{"num_hidden_layers": 13, "hidden_size": 384, "num_attention_heads": 6, "num_key_value_heads": 6, "head_dim": 64, "intermediate_size": 1920, "vocab_size": 8192, "hidden_act": "tanh_gelu", "norm": "layernorm", "norm_place": "pre", "norm_eps": 1e-06, "positions": "rope", "rope_theta": 10000.0, "rope_fraction": 1.0, "qk_norm": false, "attn_scale": 0.125, "bias": "all", "tie_word_embeddings": true, "parallel_block": false, "init": "normal", "init_std_qkv": 0.0142, "init_std_o": 0.0, "init_std_up": 0.0142, "init_std_down": 0.0, "optimizer": "muon_variant", "learning_rate": 0.00847, "lr_mult_o": 0.708, "lr_mult_down": 1.5, "beta1": 0.95, "lr_head": 0.00404, "max_grad_norm": 1.0, "warmup_steps": 200, "schedule": "wsd", "decay_fraction": 0.699, "decay_shape": "sqrt", "final_lr_fraction": 0.1, "batch_tokens": [32768, 65536, 98304], "max_seq_len": 1024, "doc_mask": true, "train_tokens": 733400000, "max_steps": 11624, "dataset": "wikipedia_en"}
MLP neurons of a small language model. Each row is named by its layer, matrix (up: input weights) and neuron, and shows model dimensions 0-127. Each number is 128 + 24 x the weight over its row's rms, rounded and kept within 0 to 255.
After each neuron's rows, "fires on" lists the tokens most often at its 100 highest values on Wikipedia text that the model never trained on; "fires after" lists the tokens most often just before its 100 highest values on Wikipedia text that the model never trained on.

L5.up445 [132 125 122 151 143 138 146 135 163 133 107 112 128  82 132  92 148 117 116 137 115 124 159  83 143 136 103 135 142 107 122 119 106 137  72 110 122 135 108 135  97 133 141 106 107 103 153  96 112 130 124 106  91 121  94 128  86 145 147 112  98 174  96 157 102 114 124 111  58 114 126 145 145 168 140 130 135 134  74 154 114 139 146 120 163 114 110 104 114 120 165 116 121 124 157 104  86 101 144 103 151 116 144 136 118 152 106 172 110 121 158 139 109  91 130 168 153 155 100 120 135 132 148 123 120  90 146 109]
fires on: " ", "F", "B", " C", "V"
fires after: "\n", " \"", " (", ",", "-", " of"

L9.up441 [110 130 119 131 159 137 149 136 138 135  92  86 174 161  98 105 137 161 180 140 160 135 164 143 124 110 123 108 106 171 115 136 124 173  97 125 101 123 113 101 119 138 145 135 128 104 118  56 113 131 134 107 120 105  83 120 126 126 107 131 123 111  98 138 120 134 117 168 112 117 148 119 116 162 128 142 127 134 120 176 153 127 105 120 174 117 146 119 152 172 160 173 116 163 107 133  94  88 144 144 123  99 132  97 113 131 138 151 188  86  87 103  96 109 113 133 153  85 156 119  98 118 115 117 124 124 107 113]
fires on: "st", " b", "th", "t", " c", "Th"
fires after: " ", " \""

L5.up792 [162 156 136 145 122 135 145  68 143 124 111 148 147 129 135 112 109 121 152 104  96 201 162 154  89 131 133 102 148 106 170 160 121 142 180 121 165 113 136 110 125 143 143 120 115 162 128 102 158  76 124 165  71 127 131 128 154 108 116 133 150 122 136 114 173 162  88 131 118 152 135 152 126  93 123 103 165 128 125 104 155 115 101 113 111 145 134 121 153  94 108 129 146 110  86 166 104 111 130 143 110 147 152 161 146 116 104 150 115 135 118 122 134  89 121 102 131 112 124 140 119 115 124 119 115 123 134 102]
fires on: "\n", " |", ".", "g", "ip"
fires after: "\n", " No", ".", " Pos", " Rank", "ic"

L10.up1670 [130 136 145 123 129 139 128 120 149 107 156 139 132 134 126 104 119 108 140  82  87 149 108 114 153 158 141 162  86 179 154 131 101 149 111  90 118 104 118 101 118 132 109 164 165 166 107 147 125 146 155 155 107 130 150 130  98  75 127 126 143  87 148 125 139 157 151 170 134 146 128 110 115 142 166 110 130 113 129 158 150 131 177 137 131  89 159 150 158 160 102 156 132 136 111  73 115 181 113 146 117  90 132 140 107 129 126 143 170 103 116 164  85 131 119  98 122 119 100 129 124 142 121 105  99  90 102 112]
fires on: "1"
fires after: " ", " (", "–"

L10.up497 [136 150 153  95  92 141  79 164 136  97 148 107  99 124 125 111 166 132 153 152 123 130 157 125 123 172 144 147 112 119 122 137 146 137  79  82 121 102 178 143 112 113 123 125 124 133 102 122 131 122 123 119 137 126 162 120  99 136 137 132  97 145 142  80 113 126 165 142 151 103 123 144 149 135 148 132 125 130 143 111 124 101 123  68 118 113  74 115 146 130 148 173 127 135 108 121 131  80 121 118 143 142 126 110 113 124 149 154 100  82 125 172 162 120 124  90 180  93 148 194 131 102 120 120 139 134 130 122]
fires on: "1", "9", "8", "6"
fires after: " ", "0", "9", "–", "-"

L9.up1308 [144 112 144 118 116 155 110 130 116 103 136 126 134 145 113 149 152  94 107 133  71 142  95 147 154 183 145 148 158 141 146 134  99 109 145 125 112  80 106 172 131 141 131  93 163 104 110 149  93 165 128  94 108 105 122 141 132 155 132  96 138  91 148 119 114 153 115 105 134 132 107 141 129 133 144 101  76 116 132  97 126 107 160 116  78 106 135 138 185 139 167  99 126 138 138 146 170 132  96 115 165 121 148 164 104 129 143 182 141 106 152 127  71 112 144 145  91 100 121 145 136 102 111 130 121  91 154 122]
fires on: "3", "1", "0", "5", "2", "4"
fires after: " ", "1", "2"

L5.up377 [132 107 103 104 156 129 123 127 119 168 123 129 139  99  82  88 143 109 126 133 144 122 152 153 136 140 151 113 125 131 132 107  97 139 124 118 127 121 110 111 118 142 165 109 124 124 111 140 146 133 127 200 148 143 144 129 144  89  80 150 157 110 109 116 149 151 145 132 153 154 141 123 129 137  76 130 107 135 140 146 155  92 144 119 136  75 101  95 129 126 101 181  93 149 167 128 112 133 149 149  96 127 160 137 117 126 118 167 130 149 146 115 139 146 164 112 191 124 119 169 186 151 121 101 134 153 106 167]
fires on: " |", " and", " while", " both", " initially"
fires after: " ", " were", " was", ","

L9.up187 [150 138 143 140 128 114 128  87 136 111 144 153 113 109 152 125 144 123 135  78  77 133 125 174 126 131 130 158 152 151 101 150 154 123 137  74 101 145 101 120 141 180 140 152 126 130 159  87 138 113 120 145 113 147 143  92 158 126 159 105 144  83 128 134 149 107 126 155 145 126 109 114 120 130 101 155 144  92 106 159  97 137 182 178 138 143 103 121 126 156 101 168 146  91 129 107  97 109 155 100 112 149 137 164 100 104 108 115 113 100 142 136 134 120 145 118 124  67  79 148 143  93 124  95  99 149  83 131]
fires on: "1", "2"
fires after: " ", "–"

L5.up551 [138 105 118 121 148 162 117  93 114 146 112 135 119 135 136 140 146 151 107  81 127 143  91 121 111 184 118 103 127 157 164 127 159 150 131 139  89 113 130 166 145 171 147 120 167 154 116  84 122  95  74 111 179 123 119 146 129  86 104 183 114 130 155 145 120 154 107  93 172 160 106 112 129  84  96 106 112  89 134 160 118 125 142 132 132 131 106 118 129 100  98 110 130  82 149 134 102 109 176 126 153 116 157 160 149 127 105 135 188 157 108 136 131  82 161 107 110 116 160 149 146 109 122 105 138 107  84 124]
fires on: " |", ":", " "
fires after: " ", " |", " Turnout", " Majority", " votes"

L5.up1631 [119 178 150  64 129 148 108 102  92 151 161 136 165 125 143 144 131  98 192 112  92 120 189 144 148 148 151 106 165  99 123 145  80 156 159  98 142 121 160 145 124  86  84  91 160 133 119 166 127 117 105 116 112 118  94 168 145 146 179 149 130 138 106 104 130 159 136 140 150 158 170 110 132 166 135 129 131 113  94 118 105 105 109 123 124 149 119 120 125 113 143 133 122 137 143 106 139 127 129 140 136  75 144 110 138 113 186  99 119 102 142 124 120 140  78 154 117 143 126  97 122 125 132  87 125 173 150  99]
fires on: "A", "S", "fi", "pa", "I"
fires after: "\n", "-", "s", "==", " "

L5.up64 [107 120 162 136  94 147 129 139 101 106 144 116 136 115  84 153 133 144 179  94 120 132 172 131 134 115 133 175 134 106 102  89 124 124 116 117 129  99 145 150 147 157 121 142 140 117  79 152 147 111 110  96 153 117 127 142 127  71 105  97 141 141 134 111 145 151 123 107 123 134 104 106 127 172 134 133  92  97 137 124 128 149 152  90 116 168 143 121 137 133 102 183 156 129 150 119 159 162 146 142 106 166 147 144 159 130 139 104 149 143  93  98 129 168  97 144 139 127 138 117 119 112 107  95 114 120 167  85]
fires on: ",", " |", "3", "sur", "ed"
fires after: " ", "1", "2", "3", "4", "im"

L10.up1822 [163 144 100 115 134 107  85 110 138  61  90 152  94 114 105 133 139 129 115 106  52 145 160 118 124 149 106 150 123 151 144  98 145 108 140  81  88 130 170 112 144  99 109 111 132 143 112 153 108 124  83 119 162 124 133 112 142 162  98  85 115 130 111 124 118 158 164 105 147 123 137 115 122 127 135  82  99 156 150 174 126 129 147 114  88 152 137 127 175 141 127 134 127 117 142 142 128 141 150 119 166 152 126 114 144 114 121 155  98 152 196  89 149 128 131 113 101 125 121 102 136 109 148 139 131 127 128 122]
fires on: "1", "0", "2", "4", " ", "3"
fires after: " ", "0", "1", "5", "4", "2"

L5.up731 [109 145 133 104 146 158 144 131 108 121 130 191 114 125 116 126 153 133 103 102 157 110 113 108 165 159 154 151 141 134 164 120 142 128 137 107 106  95  84 115  87  98 114 148 140 138  96 148 100 108  95 109 131 136 121 139 116 107 146 153 176 178 101 160  80 101 109 115 138 106 128 125 118 116 139 119  79 138 107 129 124 142 148 125 143 107 176  83 120 162  89 122 151 114 148 152 141 100 137 153 158 135 144 112  92 113 129 148  70 151 139 114 138 104 116 128 137 159 127 110 194 113 125 105 121 186  94  87]
fires on: " ", " |"
fires after: " |", " "

L9.up1570 [124 147 180 139 158 126 120 165 117 164 136 140 113 122 110 134 118 126 213  85 135 100 113 118 144 138 140 135 128 125 139 132  96 130 140 147 145 146 120 174 176 146 136 128 123 148 104 128 107 139  97 103 131 107 184 135 153 223 132  85 163 103 148 123 135 130 121 103 150 161 118 153 161 116  99  96 101 115 104 149 136 108 147 138 105 128 107 146 120 111  98 137  88 150 157 123 142 123 154 147 136  99 155 118 170 153 140 167 133  94 150  93 122 155 102 164 169 128 131 138  79 155 108 117 152 151 127 132]
fires on: "3", "2", "8", "1", "4", "5"
fires after: " ", "2", "1"

L5.up19 [117  87 158 121 132 112 143 121 123 129 149 159 114 151  96  95 146 158 117 172 137 141 142 143  87 129 140  73 110 108 174  96 125 125 164  72 118 111 127 130 130 158 163 113 124 120 129 168  86 106  75 174  95 106 142 113 139 131  87 120 127 117 134 118 107 136 129 146 127 131  90 118 131 157 114 143  72 192 100 131 159 145 123 109 121 140  98 117 156 143 118 103 142 118 134 131 132 107 119 135  89 133 166  88 130 137 141 116  97  94  83 117  88 125 165 113 111  88 123  89  98 131 122 122  96 131 136 100]
fires on: " |", "0", " to", " vs", " v"
fires after: " ", "-"

L9.up120 [112 130 163 115 118 118 139 134 115 130 128 163  88  93  90 122  97 143 124 136  55 126  87 150 159 103  96 136 127 110 146  83 167  85 127 138 136 130 135 126 163 104 142 130 155 111 135 127 158 128 121 126 137  98 132 137 135 115 158 111 105 110  94 144 185 125 129 117 124 127  67 132 143 117 134  82 116 123 125 103 114 190 144 118 111 104 143 131 132 181 143 143 105 182  92 154 130 138 121 102 207 115 102 113  92 124  89 137  86 163 120 143 134 138 114 142  97 141 113 120 164  91 161 142 115 103 126  85]
fires on: "1", "3", "4", "5", "\n", "2"
fires after: " ", " |", " $", "1", "0"

L9.up953 [112 118 145 108 101 122 113 155 130 108 161 109 111 126 175 121 110 160 158 133  99 121  94 115 143 111 137 130 109 162  94 144 127 104 106 128 108 128 151 120 126 127 132 135 131 101  83 137 102 104 122 116 132 116 129 154  98 191 199 119 141 126 148  91 122 121 103 120 147 109 136 132 162 162 182 100 110  99 133 149 149  97 171 123 160 139 146 151 154  98 110  86 151 139 124 125 126 127 124 131 122 145 133 139 110 155 156 186 137 121 125 128  80 112 186 156  92 114 143 113 185 136 139 144 141 105 153 104]
fires on: "4", "1", "3", "7", "2"
fires after: " ", "1", "2", "4", "6"

L9.up1206 [115 145 152 143 117  80 123  75 141 136  95 124 104 120  89  86 126 123 141 103 108 127 105 101 100 128  94 126 152 117 119  85  96 165 149 167 109 122 117 138 160 108 105  81 115  76  80 136 147 141 153 131 142  85 112 153  82 151 140 100  90 154 137 176 133 131 104 135 118 154 140 141 128 135 104 139 148 137 162 128 141  90  99  78 128 160 114 101 105 103 118 121 137 132 158 102 142 132 125 153 147 153  99 158 127 112 159 129 103 132 133 113  97 133  94 149 120 137 161 109 118 112 204  75 108 124 155  88]
fires on: "3", "8", "0", "1", "9", "5"
fires after: "1", " ", "2", "\n", "8"

L9.up1666 [146 116 132 113 129 174 100  85 122 119 122 166 131 136  84  74  79 152 161 148 133 120 116 132 134 126 108 136 124 108 109 115 124 124  73 140 103 128 114 144 134 125 149 112 119 144  86 156 172 151 122 142 136 137 143 159 134  90 104  78  89 129 152 131 131 111 112 102 106  86 114 136 153 126 113 141 149 129 116 156 193 132 144 140 134 147 177  84  92 132 116 141 112  69 108 132 121 139  96 157 132 124 152 126 153 110  72 108 135 128 143 133 154 139 123 127 150 143 144 119 143 104 123 128 115 154  74 141]
fires on: "2"
fires after: " "

L10.up1016 [182 132 135 118  95 123  49 118 127 114 115 143 128 118 145 116 180  82 109 163  99 192 120 138 144 139 157 182  95 125 154 110 149 128 165 134 160 131 144 116 134 140 139 109 118 126 103 130 119 102 106 134 134 111  98 141 132 158 170 150 121 121 144 109  98 154 123 102 137 112 164 131 110 146 139 140  91 127 160 162 111 100 100 151 124 131 110 137 151 143 122 147 127 106 141 119 168 120 186 138 159 151 138 132 105 114 108 147 112 110  97 165 124 131 124 115 125 191 148 128 127 148 124 163 112 120  98 140]
fires on: "0", " million", "7", "9", "8", "5"
fires after: "0", "9", "8", "4", "5"

L9.up1268 [110 138 164 144 151 154 149 127 148 129 108 128 153 155 106 112 154 128 123 157 110 117 145 133 133 191  80 146 148 150 119 153  64 136 115 124 110 136 118 149  78 140 108 111 120 150 131 141 131 126 146 103 104  98  84 152 144 131 157 121 132 135 130 144 116 119 135 148 173 112 149 133 155 129 127 141 132 127 147  94 132 108 130  98 130 118 150  65 152 127 107 115 116  94 133  88 102 131 111 128 114 129 150  82 100 146 145  76 122 154 151 133 119 141 113 160 113 135 114 107 105  73 130 120  66  96 129 101]
fires on: "s", "S", " a", "A", "."
fires after: ".", " \"", "-", "\n", " (", ","

L10.up1667 [105 104 156 123 123 150 147 133  91 128  72 133  99 152  98 125  71 167 122 153  86 108 154 160 113 123 148 116 105 124 161  94 146 132 139 112 108 154 108 126  89  93  52 132 141 101 110 141  85 145 105 120 127  66 153 139 119 100 127 153 129  98 135 147 128 174 140 102 149 141 117 113 157 114 145 160 127 115 126 169 151 140 137 112 181 127 161  99  96 152 172 162 104 152  99 112 164 180 110 134 111 180 110 116  94 102 112 153 146 143 124 119 138 143 129 126 101 150 165 135 154  91 131 149 143 142 125 133]
fires on: ",", "2", "1", "3", "4"
fires after: " ", ",", "′", "6", "7", ":"

L5.up520 [131 125 132 133 157  64 131 134 178 111 139 118 117 156 154 152 115 116 144 113 126 157  97 135 150 123 136 109 124 132 120 129 125 141 129 135 168 102  86 112 105 117 135 153 154 170 118 120 114 133 134 133 118 104 132 136  92 118 128 124 146 135 158  97  87 173 181 109 164 118 125  95 127 117 140  46 124 131 129 132 140 122 129 121 130 148  95 143 173 161 148 126 122 101 124 154 166 164 133 162 131 160 116 118 147  85 145 166 130 146 125 136 119 131 146 119 150 160  98 125 139 156 125 171 116 152  63 107]
fires on: "s", " =", " his", " its", "\n"
fires after: "'", " of", ":", " and", ")"

L9.up1071 [141 112 139 111 119 130 146 169 136 133 116  80 126 155  99 168 152 144 147 151  66 126 136 117 160 128 114 156 115 163 142 122 109 140 132 104 128 151 112 132  93 115 115 131 127 159 136 154 106 149 144 135 117 146 149 104 124 126 102  96 146 103 113 155 130 121 128 136 140  93  98 102 112 129 121 171 169 145 101 121 159  99 133  76  82 124 130  97 108 125 117 173  96 148 130 142 154 138 151 150 129 137 145 151  76 156 137 177 116 106 129 129 139 110  84 113  76 158 151 147 142  96 115 107 116 146 148 113]
fires on: "1"
fires after: " ", " (", "–"

L10.up1164 [116 153 160 148 127 145 154 175 116 109 111 120  88 123 108 146 126 129 138 123 119 145 158  91 143 133 134 136  90 170 140 132  87 105 135 127 154 146 164 147 165 119 120  83 124 102  92 141 137 113 123 112 125 157 111 124 167 140 147 141 144  57 184 120 166 186  92 136 151 101 119 147 170 135 122 129  83 122 121 165 167 118  96 113 131 118 107 100 151 153 131 176 135  96 131 133 141 127 151 132 131 147 118 132 130 115 179  99  96  96 145 138 127 121 133 177 137 147 137 136 109  95 115 124 145 127  73 138]
fires on: ".", "–", ",", ":"
fires after: "0", "3", "4", "2", "5", "6"

L9.up875 [122 118 139 162 135 104 121 118 109 120 147 108 127 171 140 108 137  61 167 153 134 169 100  96 128  93 115 157 145 155 106 104 115 132 146  96 153 150 183 169  96 163 132 161 103 131 137 111  95 124 125 114 137 117  97 165 115 113 155 109 103 132 139 132 111 131  95 151 111 142 112  94  89  97 143 117  99 143 125  99 110 111 141 122 166 116 161 124 109 134 112 147  77 138 124 162 130 161 132 110 140 126 134 141 111 113 137 138 128  85 148 157 112  64  93 106  89 110 170 122 112 142  75 128 142 149  81 104]
fires on: "7", "8", "6", " worked"
fires after: " ", "9", ",", "."

L10.up489 [109 146  59 134 153 101 158 135 159 110 101 108 119  98 114 125 131 130 133 123 128 125 138 127 105 133 159 140 142 170 110 138 127 119 139 121 141 105 149 146 122 169  95 103 117 111 113 132 111 145  82 104 127 123 109 107 142 162 135 128 142 101 153 108  90 174 132 146 111 160 156 133  83 103 130 152 137 113 133 143 157  96 144 107 125 146 121 116 130 176 124 131 157 107 126 142 119 145 148 129 185 112 132 181 119 118 146 120 144 124 153 127 123 124 166 130  99  92 149 121 134 109 120  99 124  93 121 120]
fires on: " ", " |", "–"
fires after: " |", " ", " June"

L5.up1371 [113 119 111 148 121 148 120 117 128 106 125 151 156 129 111 114  96 116 109 121 148 123 144  99  81 131 174 125 155 147 116 166 128 133 117 119 130 145 121 116 112 126 130 124  99  78 125  95 109 119 148 144 121 120 120 108 119  89 129 122 133 121 119 125 151 138 119 115 103 159 152 120 106 136 130 135 162 159 134 107  82 138 129 136 122  58 145 112 135  31 151 142 136  99 127 130 138 181 155 140 139 110 163 120 115 112 163 150 154 150 128 126 106 112 106 111 153 125  83 123 116 117 141 168 114 158 138 141]
fires on: "\n", " |"
fires after: "\n", " "

L5.up882 [151 114 140 148 125 124 125 104 142 104 161 150 113 189  73  72 144 115 149  89 128 116 130  75 104 116  80 151 145 144 165 113 120 109  82 105 141 116 120 143 160 124 167 116  92 131 132 147 119 136 130 148 114 178 109 141  96 113 152 102 161 139 158 139 161 113 157 151 115 146 146 135 141 152 109 144 120 118 136 122 167 133  89 116 142 128 168  73 115 122 122 125 134 121  98 150 128 154 100 138 108 106 139 122 140 124 150 151 155  85 137 118 123 102 153 108 117 155 127  91 175  96 111 189 154 137 112 155]
fires on: " |", "6", "0", "1"
fires after: " ", "′", "5", "3"

L10.up1544 [115 153 148 133  91  88 155 132 163 151 127 104  97 116 112 123 128 163 146 103  71 128 135 162 131 122 146 129  98 163 159 125 106 120 140 130 102 128 142 118 120 148  95 130 139 125 111 150 192 161 123 128 130 110 116  74 124 122 144  89 115  93 105 128 132 177 153 127  76 142 103 158 147 145 146 138 134 109 106 169 162 167 149 126 116 109 128 119 121 142 109 135 132 129 105 145  88 112 121 153 129 143 115 115 137 156 133 119  97  90 106 118 107 154 139 133 136  84  86 141 161 124 130 124 131 126 133 161]
fires on: "1", "9"
fires after: " ", " (", " |", "–", "1"

L10.up1865 [132 107 167 114 146 123 134 122  97 141 140 137  91 105 161 169 117 120  89 122 106 124 195 138 149 173 161  95 107 122 132 123 128 166 139 131 147 122 102 146 123 117 179  96 100 175 121 122 126 120 156 137 137 119 139  67 162 135 187 144 131 146 124 140 116 151 141  86 138 138 158  99 100 154 120 113 164 109 138 115 140 138 153 130  97 120 131 127 176  90  90 129 150 125 139 167 140 130 164 122 160 153 166 117 153 127 115 107 163 150 114 127 158 122 130  94 114 101  95 160 176 148 135 148 136 144 142  91]
fires on: "1", "2", "3", " were", " are", "0"
fires after: " ", " $", " there", "1"

L9.up1306 [130 136 152 150  92 112  98 173 135 104 120 130 132 169 131 169 107  87 182 146 141 192 112 149 147 134 126 122 145 136 147 113 138  85 134 113 134 133 125 125 159 116 130 135 120 170 110 155 132 123 138  95 116  89 127 130 145 125 125  98 152 122 146 136 130  85  97 114 128 122 131 102 106 131 154 124 125 163 100 106 127 119 118 142 117  90  97 139 107 116 177 130 146 134 143 152 140 143 161 109 113 106 131 133 145 161 135 168 144 104 145 101 144 127 127 111 106 152 140 140 105 112 157 153 103 138 133 158]
fires on: "1", "0", "\n", "9", " ", "4"
fires after: " ", "0", "2", "9", "8", "1"

L9.up1162 [118  90 130 198 137 152 139 128 131 143 122 101 161 171 109 138 151 155 131 131 119 148 167  99 132  84 104 149 143 150 140 151 127 102 129  98 112 115  92 145 130 120 125 115 118  93  96  92 124 122 102 113 102 117 140 118 130 122  93  94  61 147 116 165 106 126 106 133 140 110  88 135  96  95 153 109 117 163 114 156 122 143  82 105 144 101 102 100 146 114 117 159 151 145 135 133 102 116 117 154  68 134 140 111  82 118 132 137 142 107 123 120 115  93 131 112  96 110 165 110  88 112 137 114 138 102 123 121]
fires on: "s", "S", "B"
fires after: " ", " \"", "-"

L9.up1373 [140 120 142 111  98 109 121 156 101  71  98 105 137 160 158 150  99 155 120 125  67 145 125 149  96 120 124 111 151 152 150  98 160 117 167 108 149 148 154 142 158 158 112 137 165 145 110 158  80 126 122 115  80 145 110  66 129  99 140 104 134 143 171 124 111 141 123 134 123 119 118 177 150  87 131 104 123 132 111 132 145 154 119 122  92 122 110 149 131  91 113 144 137 148 153 101 148 126 154 113 122 113 100  87 130 179 152 110 128  91 185 108 119 147 124 129 140 123 131 147 123 118 119 146 143 104 138 135]
fires on: "0", ".", "4", "8", "7", "2"
fires after: "0", ".", "3", " ", "5", "6"

L9.up1441 [160 144 117 134 152 163 138 103 117  99 167 100 129 128 125 145 159 139 128 147 104 125 144 108 117 137 180 146 154 118 114  90 155 123 122 121 154 105 134 144 156 105 100 122  98 140 145 110 126 110 149 106 158 124 107 128 119 133 114 136 108 161 139 139 180 173 110 187 113  77 105  90 135 116 112 154 125 120 132 146 161 119 149 117 105 165  99  77 129 139 105 101 119 148 133 146 131 114 118 122 141 115 161 129  93 164 129 178  96 112 154 157 153 109 152 141  98  96 120 170 110 134  94 129 138 154 119 113]
fires on: "1", " December", " leaves"
fires after: " "

L5.up290 [ 81 118 125 149  97 156 171 131 158  85  97 107 124 114 152 109 116  87 135 118 125 113  92  90  89 139 144 108 155 122 151 150 153  81  98 119 144 137 158 166 112 126 102 111 143 123 149  84 128 138 102 117 146  92 147  86 125 117 170 171 152 161 106 107 194 152  87 102 142 128 137 144  91  91 193 108 163 138 115 123 137 135 139 145 124 136 123  91 155 120 132  98  89 136 141 119 109 116 122 137 110 135 106 116 152 107 160 136 121 110 121 124 172 130 108 107 130 128 113 138 112 137 115 126  89 120  98 138]
fires on: "\n", " Mah", "ur", "ir", " |"
fires after: "\n", "K", " Pld"

L9.up1709 [133 121 123 104 108 124 100 146 123 140 147  96 127 102 103 148 108 109 121 101 125 120 100 141 166 127 120 139 124 180 134 125 125 130 113  92 126 154 107 123 155 146 176  93 114 152 119 132 138 180  95 119 110 143 186 132 121 135 169 118 165 127 175 126 116 123  93 123 173 143 138 142 115 111 142 101 116  90 141 214 136 117 163  80 122 129 113 137 157 115 120 102 158 130 141 110 142  79 116 129 115 189 153 115  97 153 126 172  87  80 177 140 104  96 116 119  74  66 151 125 112 118 112 114 155 108 153 101]
fires on: "2", "3", "5", "1", "0", "4"
fires after: " ", "1", "2", " (", "\n"

L9.up1873 [ 84 111 144 159 101 134 137 185 107 129 120  96 142 122 119 143 134 120 166  96 117 124 127 115  87 108 129  95 127 134 127 112 129 164 104 125  68 126 116 126 148 107 108 136  69 108 132 126 155 142 168 163 146 108 135 158 130 134 143 132 150  60 147  89 128 139 124 117 119 100 146 116 130 125 127 115 117 112  75 160 134 137 124 109 171 123 155 134 106 136 113 150 137 109 124 154 119 125 147 122 119  93 112 126  97 115 143 113 131 103 168 111 132  89 115 137 152 141 100 122  97 128 109 184 114 140 156  92]
fires on: "d", "t", "st", "n", " |"
fires after: " ", " G", "D"

L10.up277 [102 160 128 129  70 132  64 142 143 101 160 157 111 104 123 158 120 148 147 128  82  78 159 142  98 146 164 107 143 115 107 109 174 125 129 117 172 110 101 113 129 128 145 153 106 125 100 122 125 117 144  88 124  99 148 147 114 132 152  96 156 100 108 133 116 115 115  72 132  91 133 117 134 144 129  89 114  96 132 129 149 134 104 123  86 169 121 147 128 124 124 125 139 140 144 154 101 126 128 139 109 163 130 170  96 133 124 147 136 112 103 117  90  80 160 131 111  93 169 128 166 136 120  98 117 118 125 140]
fires on: "3", "4", "5", "6", "2"
fires after: " ", "5", " a", "2"

L9.up1159 [138 107 121 113  92 132 153 131 148 110 157 172 149 124 128 109  54 107 135  91 176  97 151 143 142 103 130 125 111  96  61 143 112  90 128 146 139  81 101 105 153 130 105 121 149 114 156 147 130 122 133 170 142 142 101 116 114 118 131 126 154 164 100 104 148 118  90  99 139 143 137 113 154 108 108 133 134 148 135 119  59 119 154  94 149 141  93 139 147 116 119 139 131 133 134 133 128 144 120 107 156 174 103 123 140 141 129 117 135 167  90 161 135 127  98 132 121 133 107 136 204 107 137 125  82 108 163 153]
fires on: "2", "3"
fires after: " ", "–", " (", "\n"

L5.up766 [153 131 111 149  91 150 105 115 164 144  77 113  84 145 133 184 108 115 141 110  96 131 163 128 122 114 111 129 113 124 157  88 158 167 124  90 167 115 129 134  60 103 120 110 107 111 130  99  69 130 123 112  83 134 114 121  98 110 156  96 130 112 160 133 144 143 117 138 125 120 135 140 142 112 138  89  71 146 143 134 143 125 151 136  97  99 164 117 157 135 130 132 137 130 117 150 137 148 136 127 182 134  79 131 155 155 160  58 153 176 169 141 109 116 184  95 100 105 133 182 163 119 161 153 108 133 157 120]
fires on: "1", "9", "6", "0", "2", "3"
fires after: "5", "1", "3", "2", "′"